From a checkpoint of a small transformer trained on Wikipedia.
Training: a variant of Adam for these matrices, 8165 steps.
MLP neurons of a small language model. Each row is named by its layer, matrix (down: output weights) and neuron, and shows model dimensions 128-223. Each number is 200 + 20 x the weight over its row's rms, rounded and kept within 0 to 999.
A block is one neuron, or neurons of one layer that tend to fire together. Before each block is what it responds to, as a language model described it from the Wikipedia text at the highest values.

List item separators
L5.down154,188,227,193,218,186,231,209,196,189,205,216,229,201,170,183,183,184,223,187,172,239,199,201,202,206,196,160,172,220,183,213,225,213,182,236,204,164,178,229,222,183,159,209,195,181,207,196,213,171,191,205,203,184,213,192,165,167,199,198,173,208,171,206,155,236,191,169,201,234,212,214,183,172,201,211,200,177,201,190,237,224,202,228,184,174,228,189,223,217,204,159,192,222,201,227,172
L5.down188,185,190,181,167,172,189,213,231,234,208,185,215,156,198,189,218,250,168,210,209,196,184,205,169,212,163,178,208,193,209,224,169,191,171,193,176,201,178,219,168,190,207,207,193,199,231,185,207,233,198,205,196,206,211,211,182,220,177,200,209,207,216,203,228,189,220,226,205,179,236,222,199,193,212,214,196,164,218,212,178,204,210,212,200,203,172,188,209,183,178,218,182,207,157,215,193
L5.down189,187,175,238,218,180,205,221,211,206,224,199,191,192,191,240,218,207,221,161,168,215,218,234,178,211,174,198,196,183,196,190,220,210,164,192,202,200,185,208,222,184,233,229,220,185,168,227,202,203,161,221,197,204,210,206,165,171,185,233,207,199,206,201,182,187,188,259,191,204,209,174,181,170,223,234,164,225,192,165,196,189,209,194,210,192,208,173,224,214,169,188,199,202,160,181,178
L5.down265,221,204,200,181,194,166,220,231,224,210,197,220,183,232,184,203,186,197,171,225,191,192,191,188,196,195,180,222,186,199,204,207,219,171,210,189,166,213,185,183,199,172,159,194,185,202,225,177,193,185,193,182,197,208,209,215,211,220,199,212,194,206,164,193,208,198,221,212,201,189,198,205,219,189,172,210,205,193,186,177,190,216,202,214,193,216,222,181,190,194,238,207,205,192,205,194
L5.down369,239,168,202,188,181,220,192,155,191,206,204,158,201,198,169,230,173,197,193,195,196,229,239,218,174,189,181,196,206,174,190,225,208,209,186,197,182,180,193,215,203,200,182,194,179,202,209,206,187,190,205,201,201,194,167,179,173,194,242,225,205,208,188,202,198,190,188,208,214,200,201,199,223,199,157,168,194,222,209,216,165,182,180,177,217,218,195,183,200,177,188,209,168,179,236,178
L5.down518,191,158,209,234,170,154,161,201,186,197,219,180,172,201,192,232,206,193,213,215,208,218,188,211,207,207,200,173,196,209,164,188,231,213,199,221,206,181,192,228,172,211,172,165,192,219,194,189,184,244,188,171,190,200,195,218,153,161,235,168,188,182,166,230,173,192,206,197,212,158,181,216,206,213,192,207,229,181,206,160,221,211,213,230,220,205,215,202,195,207,224,225,238,201,189,240
L5.down540,245,203,187,221,223,184,187,200,206,210,219,160,209,182,201,205,200,207,196,186,201,207,180,221,207,224,183,220,193,251,210,171,184,194,192,178,175,186,216,219,154,193,198,226,228,183,281,229,194,202,191,173,197,230,224,214,192,183,200,188,204,166,211,217,202,214,205,210,199,202,187,171,195,213,220,207,206,193,196,223,208,165,180,213,202,196,189,185,212,216,232,214,194,175,206,188
L5.down617,198,199,174,197,178,206,200,182,214,204,203,176,168,182,188,206,183,208,182,204,179,192,163,193,190,204,236,229,200,182,232,181,247,170,191,194,225,197,207,211,193,216,221,184,198,200,216,203,200,177,214,195,214,205,195,218,213,181,209,215,180,220,191,192,180,192,177,222,199,248,210,191,190,149,161,188,165,210,189,224,192,195,204,174,231,245,246,231,195,217,187,187,203,174,218,189
L5.down639,213,207,181,168,200,156,199,175,193,192,231,207,206,202,189,234,170,205,217,201,196,155,163,177,191,219,205,203,203,213,176,184,210,171,206,196,198,188,223,202,232,194,181,187,220,182,202,215,180,191,200,182,183,210,179,225,210,179,209,209,160,201,192,215,180,156,200,217,199,162,171,211,198,215,153,201,189,164,184,193,197,210,189,193,198,214,200,207,224,228,213,219,194,227,230,245
L5.down779,206,206,208,196,198,198,238,235,203,184,166,201,190,212,223,184,195,209,194,173,197,201,215,199,198,199,175,204,179,184,189,212,231,222,215,235,222,220,199,225,197,243,208,222,214,178,223,186,186,184,239,195,224,175,239,208,222,197,198,203,226,210,207,212,190,187,208,206,197,205,175,241,168,178,220,200,224,181,224,172,230,144,191,178,253,200,173,218,205,205,226,204,202,205,207,174
L5.down809,172,196,200,187,175,226,214,195,191,219,236,216,200,207,158,185,207,218,179,173,218,203,182,206,197,191,173,178,192,205,166,173,212,179,194,189,196,217,199,208,187,234,232,167,199,207,181,201,220,211,234,209,202,201,204,197,202,187,215,184,153,169,232,203,204,198,213,182,244,163,192,199,236,162,211,198,227,195,230,201,198,193,194,190,197,203,234,227,173,233,200,216,218,196,176,183
L5.down816,176,185,228,206,208,228,187,161,201,167,193,188,193,170,181,176,184,215,229,214,226,152,210,199,192,205,203,198,208,205,181,246,223,222,216,221,188,238,215,218,236,227,188,193,176,198,204,194,191,222,157,233,211,219,207,167,197,188,225,212,196,192,194,206,178,245,207,215,215,203,208,214,207,226,186,187,209,207,196,170,229,219,195,174,209,193,183,211,223,202,209,183,172,194,225,201
L5.down1068,261,179,207,208,213,193,180,208,187,186,227,187,170,178,212,203,175,220,201,179,173,214,173,189,219,196,174,204,220,192,205,209,220,201,211,193,199,249,203,197,226,181,217,194,213,168,179,198,188,219,180,153,226,192,174,210,187,246,204,209,188,198,207,193,206,216,223,206,212,219,224,208,211,196,204,219,176,154,203,226,172,205,184,199,180,165,192,175,191,200,194,170,192,235,238,231
L5.down1203,182,199,205,217,213,226,187,197,204,205,228,195,187,212,183,212,214,241,205,183,179,230,188,207,201,244,204,186,169,178,216,219,226,214,174,159,165,223,211,211,207,192,209,203,215,199,216,180,193,202,196,171,216,168,172,216,195,246,219,216,176,209,202,205,230,212,213,165,164,171,208,223,213,201,227,207,172,173,174,174,213,229,205,205,207,192,219,196,177,197,203,202,154,211,224,189
L5.down1250,199,182,217,200,208,205,208,208,192,220,175,220,180,187,224,171,188,185,193,186,216,198,196,168,201,175,162,220,203,172,215,228,230,221,212,233,206,190,210,217,197,214,209,212,197,163,195,160,199,202,165,200,201,176,195,216,182,185,208,230,205,199,215,251,198,202,196,192,194,224,197,208,206,218,181,217,187,149,171,175,202,193,228,177,185,213,195,189,238,237,220,222,203,216,205,208
L5.down1457,210,166,190,165,178,208,197,235,210,198,198,194,222,184,223,149,165,189,170,207,233,208,177,249,202,219,138,261,222,189,218,171,191,197,173,214,209,196,187,212,187,191,225,182,206,183,212,187,194,182,204,191,221,203,212,213,240,213,192,201,217,216,185,219,223,227,204,177,194,235,207,215,249,193,188,190,179,224,154,223,207,211,198,205,206,227,202,186,181,180,199,200,224,202,227,212

Plot-summary predicate words
L7.down997,191,207,174,209,196,209,201,177,216,186,186,208,208,167,188,199,183,208,190,251,199,176,207,220,194,202,219,210,170,215,220,223,209,162,163,193,210,170,183,236,193,195,216,203,186,185,223,203,208,198,217,200,231,188,178,198,218,207,166,182,209,200,183,178,200,222,219,204,207,194,199,216,225,206,209,242,191,206,182,218,162,209,192,212,204,200,212,167,227,172,188,208,186,198,201,220

Line-start list hyphens
L5.down118,222,207,213,222,213,195,191,195,218,227,225,174,172,216,208,191,199,215,202,218,175,224,222,145,184,187,225,191,231,187,201,204,167,179,218,183,208,196,208,193,207,216,154,226,188,200,204,245,199,174,249,189,220,177,226,196,194,181,222,197,195,189,181,181,208,182,178,211,164,195,219,202,193,186,204,227,176,211,177,212,166,175,172,225,174,225,168,199,183,211,220,186,200,217,202,198
L5.down163,201,166,204,179,204,235,193,197,199,211,197,174,184,206,231,198,203,174,209,211,207,220,178,190,198,195,224,171,167,209,186,201,225,203,244,183,222,217,194,218,186,198,215,226,197,216,228,182,224,198,197,240,176,199,205,211,187,196,181,169,213,217,207,183,207,174,202,197,209,186,237,179,218,213,214,226,182,166,201,215,211,214,147,194,172,177,163,189,201,207,197,210,196,238,175,203
L5.down408,221,201,202,197,192,236,214,204,174,200,207,206,197,206,196,230,181,187,187,208,194,246,145,228,196,182,202,225,170,196,204,204,174,176,206,207,193,196,210,197,175,228,225,208,196,197,177,183,182,204,226,191,195,198,171,225,209,212,197,185,185,236,200,212,178,216,181,241,218,226,197,230,185,180,178,187,144,192,196,214,222,198,190,191,179,185,170,198,188,202,239,224,206,156,189,190
L5.down499,205,191,213,189,198,225,189,197,206,175,215,235,207,202,177,202,217,202,183,171,205,219,213,205,180,220,226,202,202,180,195,215,192,187,211,225,192,208,216,205,225,233,188,227,202,182,214,202,175,164,181,207,189,230,177,208,235,207,196,182,184,202,197,171,159,199,215,215,176,207,188,163,214,217,210,178,220,248,216,194,208,230,261,177,223,226,218,186,188,210,225,211,177,188,198,183
L5.down654,196,213,211,191,182,199,176,215,189,227,206,206,222,212,186,193,207,200,197,197,159,202,212,160,194,213,180,197,213,194,170,218,205,205,217,196,185,207,219,218,208,214,187,191,192,237,178,217,203,166,201,182,173,181,237,188,197,211,202,159,181,209,215,210,194,205,170,193,204,176,200,183,185,194,222,208,154,207,188,224,166,208,196,206,197,212,193,173,242,183,218,205,156,236,196,200
L5.down831,189,183,224,207,199,194,171,212,217,199,203,193,215,182,190,219,179,224,176,187,167,207,222,248,200,218,216,206,210,201,202,165,231,197,203,214,171,216,207,205,205,225,174,214,235,180,196,199,203,200,207,221,197,208,200,189,184,242,227,206,215,209,185,185,215,227,193,210,246,211,219,193,170,191,181,170,193,206,207,192,228,182,212,214,176,189,171,220,192,190,191,191,230,177,177,207
L5.down855,209,177,192,207,188,222,184,229,195,209,192,198,218,229,176,195,168,189,196,203,184,226,175,209,182,208,197,198,216,193,151,194,184,194,193,191,203,210,194,210,240,205,194,184,234,186,173,263,218,196,197,195,222,167,168,223,212,221,199,219,167,183,188,215,196,222,221,201,214,224,223,185,203,176,194,204,187,219,207,192,234,230,170,173,186,240,166,170,217,244,200,205,196,227,248,200
L5.down884,186,191,217,190,198,167,210,176,192,238,210,158,199,188,195,198,198,191,176,166,201,148,171,188,190,216,191,190,179,207,209,197,192,210,251,215,172,204,182,213,224,187,203,235,200,191,198,189,200,207,187,200,173,199,229,189,217,191,214,213,208,217,215,199,203,200,209,201,223,225,245,209,169,176,175,189,163,166,152,195,212,200,192,237,194,187,184,197,198,223,204,234,189,246,217,185
L5.down896,203,216,193,219,233,207,166,170,202,217,213,208,183,229,194,181,204,232,223,196,198,207,163,202,191,177,206,180,226,144,213,184,219,187,200,207,194,163,186,206,175,193,194,181,216,199,193,211,177,194,215,238,221,212,210,204,172,220,201,212,197,194,204,206,176,212,170,198,167,188,216,164,208,219,190,203,234,231,202,194,210,200,233,185,219,187,220,192,202,192,209,218,216,195,185,196
L5.down897,172,252,197,210,213,247,174,172,213,205,199,206,206,232,198,177,219,174,194,171,173,191,196,205,180,226,208,184,224,223,207,173,169,201,210,210,195,191,195,205,220,221,156,177,205,211,190,241,197,183,178,166,172,184,208,213,181,213,226,163,182,239,172,201,196,216,193,225,238,230,186,194,233,234,236,217,206,172,203,214,181,199,187,203,240,218,203,221,189,210,208,192,186,225,194,212
L5.down1163,176,187,204,217,210,199,155,189,190,182,194,185,222,230,200,183,234,201,229,205,219,217,183,233,201,220,190,195,198,209,204,159,220,233,241,149,185,182,240,194,194,170,167,214,188,213,199,200,224,211,208,194,184,236,259,183,156,203,204,203,217,191,201,210,174,217,199,208,204,186,199,194,197,193,181,202,225,201,187,179,168,204,167,214,198,185,190,199,146,190,198,220,205,219,156,191
L5.down1173,234,200,211,233,194,201,184,210,203,200,194,217,197,215,181,218,204,178,200,208,195,214,205,176,201,190,208,155,196,221,206,169,176,198,206,238,195,207,195,181,210,251,163,243,208,195,186,234,206,222,192,209,183,203,192,187,219,185,202,207,186,208,212,199,191,229,197,212,202,199,183,183,174,230,235,222,180,228,198,172,189,232,184,177,211,218,230,211,200,169,211,185,185,198,179,242
L5.down1259,188,200,197,158,171,185,189,192,222,213,262,222,228,213,196,196,201,150,193,228,194,185,188,190,190,218,225,180,220,239,205,181,221,200,229,200,188,214,177,208,196,241,232,211,196,232,193,179,194,201,193,197,173,193,174,190,170,207,211,174,229,231,215,192,185,200,163,212,225,204,203,210,230,217,200,199,194,228,233,199,197,191,170,197,221,160,197,213,235,209,215,189,213,200,199,212
L5.down1365,208,152,162,172,194,197,186,203,210,176,185,193,201,194,201,189,183,167,213,202,214,195,144,200,192,245,177,179,166,190,182,221,198,228,227,221,227,231,188,191,204,158,221,161,207,234,196,158,188,177,201,183,183,214,235,199,208,175,170,197,206,187,229,202,216,169,154,206,206,176,228,219,185,172,196,191,209,178,207,212,190,222,166,191,189,206,243,185,200,223,194,199,191,209,197,209
L5.down1421,200,177,186,231,221,202,199,193,203,175,206,204,203,194,204,148,204,250,194,198,202,192,198,213,195,214,233,173,184,176,183,182,185,190,189,175,151,202,193,208,191,209,213,176,173,207,191,170,182,198,211,216,195,207,227,203,180,182,169,173,192,198,208,166,206,197,207,221,200,181,206,194,194,216,207,200,183,179,194,180,232,199,202,183,174,193,211,173,184,228,187,233,207,167,211,177
L5.down1523,280,209,207,209,249,214,181,198,200,189,154,187,188,178,165,202,179,203,186,200,223,203,154,176,203,192,182,232,187,198,204,214,215,184,213,193,181,193,171,192,183,189,183,190,193,184,189,201,190,225,241,244,208,208,222,184,170,209,173,190,167,222,213,209,176,185,230,178,200,211,209,174,194,167,195,181,198,175,202,196,187,197,217,164,187,208,235,192,191,202,219,211,194,184,204,192

Infobox field separators
L7.down1226,202,189,158,187,197,223,205,139,229,186,200,201,202,182,192,207,215,223,189,208,187,156,218,217,209,184,212,235,172,187,195,191,216,184,170,188,186,184,224,198,171,189,174,195,194,207,234,231,213,186,184,212,196,190,249,221,198,188,185,217,208,151,197,218,216,201,191,199,197,204,182,202,177,196,153,221,178,179,209,200,197,218,200,148,204,198,222,226,182,211,160,209,222,194,196,201

Line-start list markers
L7.down1302,196,204,196,213,218,222,205,226,211,206,201,170,198,183,209,211,172,165,215,209,199,210,174,204,202,190,172,173,156,227,199,219,185,200,231,211,133,218,190,184,191,200,246,208,183,207,219,190,161,228,275,220,168,224,216,209,224,209,174,205,198,215,206,167,191,145,174,194,223,196,183,191,214,192,182,198,171,207,185,223,186,206,171,201,177,222,183,178,187,200,160,205,204,182,202,184

Predicate start after subject
L6.down302,212,203,189,165,233,229,230,213,187,204,191,212,165,209,165,230,185,190,230,192,188,197,218,199,193,180,240,224,179,202,203,192,227,197,210,207,179,219,201,194,165,201,235,172,191,212,222,248,211,154,214,218,197,189,230,202,220,198,176,236,194,162,195,222,194,146,212,219,179,212,177,203,208,191,202,159,231,219,197,190,185,175,195,203,200,197,205,195,164,227,178,227,225,182,221,188
L6.down423,252,203,211,207,206,190,177,197,186,169,178,192,178,185,184,220,165,200,240,255,201,165,194,180,212,162,184,197,199,206,204,170,175,214,166,164,224,193,216,186,200,196,199,198,190,199,150,207,221,164,200,193,223,198,195,196,200,207,207,215,227,226,217,209,194,187,194,198,217,171,210,185,190,194,206,188,223,169,248,220,169,186,194,193,210,216,183,178,196,168,233,206,157,204,204,182
L6.down1257,204,215,190,200,184,213,206,189,187,220,157,196,204,153,220,201,153,207,184,206,195,233,237,193,215,199,215,225,206,218,199,209,197,206,194,184,186,182,164,193,233,200,214,144,187,189,177,223,176,186,193,182,207,216,197,220,223,219,235,169,229,200,168,164,201,226,235,209,176,231,194,215,194,209,194,233,212,213,217,228,170,171,213,170,165,207,157,203,207,150,196,215,174,242,219,217
L6.down1417,175,192,202,182,222,206,203,200,220,207,192,215,187,178,183,205,177,199,187,207,198,192,164,188,199,218,207,203,184,185,183,199,213,171,171,215,176,174,164,213,213,180,211,185,221,145,189,191,192,205,268,212,215,215,208,184,194,221,184,183,204,188,217,195,202,188,207,204,208,224,189,236,148,200,218,217,224,202,215,174,163,184,228,233,199,191,196,196,187,180,188,231,249,199,204,179

Plot-summary verbs and particles
L5.down0,218,192,248,187,189,158,245,200,183,203,192,203,194,161,211,208,211,192,161,202,246,207,186,206,191,239,196,188,194,210,203,195,186,230,170,224,215,173,175,193,218,224,180,216,170,174,187,214,177,199,205,178,185,184,213,191,206,210,171,224,213,230,194,221,200,212,223,175,240,211,199,247,202,213,201,203,168,154,194,224,173,201,182,227,195,202,214,175,211,195,201,229,206,206,228,160
L5.down28,223,207,200,202,208,150,185,184,202,208,205,194,192,202,198,209,192,174,229,238,211,192,198,185,223,216,192,182,188,223,195,181,175,230,202,186,228,184,183,216,209,192,189,191,200,189,190,188,180,211,204,176,147,195,188,205,206,201,208,218,177,175,194,184,234,193,202,218,192,188,202,206,233,181,219,199,216,203,223,225,189,223,199,188,182,176,203,123,216,225,206,210,161,232,215,202
L5.down31,253,236,189,173,184,179,183,215,190,244,193,197,239,218,225,226,186,200,173,200,233,235,189,167,201,193,144,187,190,237,208,245,195,176,224,210,173,181,164,173,171,229,227,222,191,211,196,212,186,202,214,205,188,208,199,206,205,176,201,233,233,191,197,201,224,209,181,197,193,202,173,188,205,190,185,200,206,226,218,238,241,201,194,203,207,203,168,170,209,186,176,148,202,215,202,201
L5.down306,210,203,204,236,209,158,157,198,197,209,168,161,191,174,183,189,203,169,174,218,260,181,214,185,188,241,218,196,191,181,185,211,233,220,189,236,228,188,211,186,228,234,202,187,212,217,171,207,171,209,210,209,176,160,199,172,201,221,229,176,188,179,184,192,203,203,239,232,240,216,232,195,184,208,206,228,205,244,175,225,204,206,217,228,211,189,196,182,194,189,189,219,222,236,174,203
L5.down318,179,176,173,220,181,184,210,197,234,186,198,217,174,206,200,183,211,178,198,221,190,191,211,184,200,182,221,182,196,224,231,192,175,198,215,211,197,210,173,170,198,180,204,221,225,216,201,205,218,200,208,208,182,215,180,221,212,172,207,182,223,202,219,214,196,214,186,189,169,190,212,228,179,197,214,198,195,207,216,216,226,209,213,246,240,216,200,192,187,168,199,181,234,195,189,222
L5.down421,178,195,186,219,240,210,175,186,169,191,194,209,205,185,176,212,176,207,176,178,221,194,202,186,186,202,180,189,209,188,186,201,231,228,229,191,183,198,197,182,175,196,180,241,187,207,205,231,197,187,218,215,151,217,233,223,195,172,225,191,218,185,166,184,187,225,226,225,200,221,226,169,185,157,187,192,194,212,177,233,203,208,168,250,193,182,197,209,194,191,164,205,225,172,244,182
L5.down620,195,190,191,203,219,201,206,212,176,194,190,163,218,199,205,191,200,205,163,234,212,237,175,202,204,204,205,200,193,196,220,194,228,211,193,207,211,201,177,214,189,208,184,252,179,195,196,197,249,220,170,198,220,152,207,171,185,186,193,223,183,193,184,163,224,224,197,227,209,194,209,227,207,204,205,186,202,200,220,212,188,224,180,248,179,185,207,198,198,176,182,190,235,161,202,236
L5.down735,210,209,172,181,224,197,187,208,202,169,181,165,195,196,207,216,224,160,183,169,225,235,192,203,211,195,188,188,222,182,177,176,182,198,201,196,187,164,201,191,204,218,190,204,216,238,200,189,201,200,208,213,211,179,197,211,219,200,209,190,231,231,186,205,195,189,171,190,189,153,188,209,193,223,173,181,200,207,249,215,208,220,215,180,203,225,236,145,194,203,203,186,172,193,225,169
L5.down736,217,205,203,202,190,167,216,201,217,200,196,185,228,196,180,196,198,221,227,193,198,211,201,191,173,186,216,187,180,192,191,176,152,196,202,197,157,201,212,184,167,195,229,188,164,207,224,198,177,219,224,171,191,177,214,214,195,209,207,221,177,219,207,203,177,202,213,209,183,203,222,216,188,192,152,272,199,206,192,227,212,192,181,196,190,214,196,192,188,234,211,212,206,225,218,194
L5.down738,209,202,205,167,205,193,197,176,196,217,188,155,166,193,197,236,178,189,181,159,245,201,181,202,203,209,204,178,179,228,217,169,214,243,155,203,194,189,207,211,212,193,210,217,194,213,207,211,224,199,171,211,189,218,208,223,205,192,220,230,222,223,200,171,223,162,238,220,189,218,208,197,167,184,194,231,223,196,178,206,209,186,215,188,174,181,221,180,208,179,200,169,176,182,203,179
L5.down912,221,206,224,206,234,239,208,202,192,211,191,202,159,174,186,183,179,233,211,160,166,141,181,160,201,194,222,176,214,188,201,234,180,157,198,218,183,180,223,208,199,188,188,187,234,203,176,229,210,178,212,190,238,227,214,209,176,191,189,195,230,207,204,200,207,184,214,190,190,191,207,211,211,197,201,214,208,158,194,199,210,175,215,187,213,215,192,228,176,212,184,217,209,204,216,194
L5.down918,220,192,168,209,241,188,256,182,178,210,195,187,176,209,177,216,203,178,199,206,198,226,155,207,197,195,212,263,201,190,227,186,190,205,197,189,168,220,193,184,179,182,218,178,218,190,227,217,212,178,225,202,223,220,228,214,234,211,212,207,226,207,204,189,217,188,211,197,138,213,233,209,183,201,246,192,202,193,191,234,180,188,223,210,213,182,227,177,180,215,185,192,199,166,193,212
L5.down951,222,195,192,191,214,210,237,217,164,230,220,155,180,200,188,223,160,212,220,173,207,197,192,205,194,194,219,198,199,181,181,181,200,150,183,218,204,230,216,211,226,186,205,210,208,178,201,228,139,186,178,198,190,201,183,248,190,207,233,199,165,198,215,178,187,236,215,165,184,195,222,172,187,184,239,199,210,185,198,166,203,213,235,205,168,176,171,213,227,211,178,242,192,189,203,201
L5.down976,224,207,183,207,179,199,228,208,203,227,220,183,205,194,224,197,199,210,195,217,207,156,208,207,208,187,209,158,169,181,210,175,205,189,137,213,227,237,181,210,208,204,173,185,213,215,194,215,183,189,208,225,202,222,192,182,191,204,210,196,210,176,215,189,156,218,211,203,173,203,231,215,184,171,193,207,220,202,208,178,158,229,205,233,201,220,198,172,206,204,188,179,154,163,193,208
L5.down1078,220,186,208,191,213,200,196,221,238,186,187,187,192,200,174,215,193,202,209,191,245,202,182,199,198,234,205,206,178,204,191,159,167,222,248,207,230,209,197,212,215,169,228,175,235,204,202,216,204,186,201,204,152,206,205,219,206,209,203,204,193,201,176,188,193,158,214,221,200,202,196,197,207,188,211,189,219,217,169,181,192,205,233,204,202,216,219,219,190,185,221,200,213,235,165,214
L5.down1229,183,214,174,196,189,184,210,204,192,198,239,207,226,181,175,167,192,221,212,192,169,192,185,194,204,218,202,221,165,188,199,208,242,203,205,187,154,198,218,233,228,196,230,227,199,210,227,207,227,188,233,200,207,178,222,227,172,173,209,168,211,186,193,241,205,223,205,210,212,194,198,233,194,193,169,201,194,162,195,238,194,231,213,199,198,203,178,232,206,193,181,232,169,202,214,210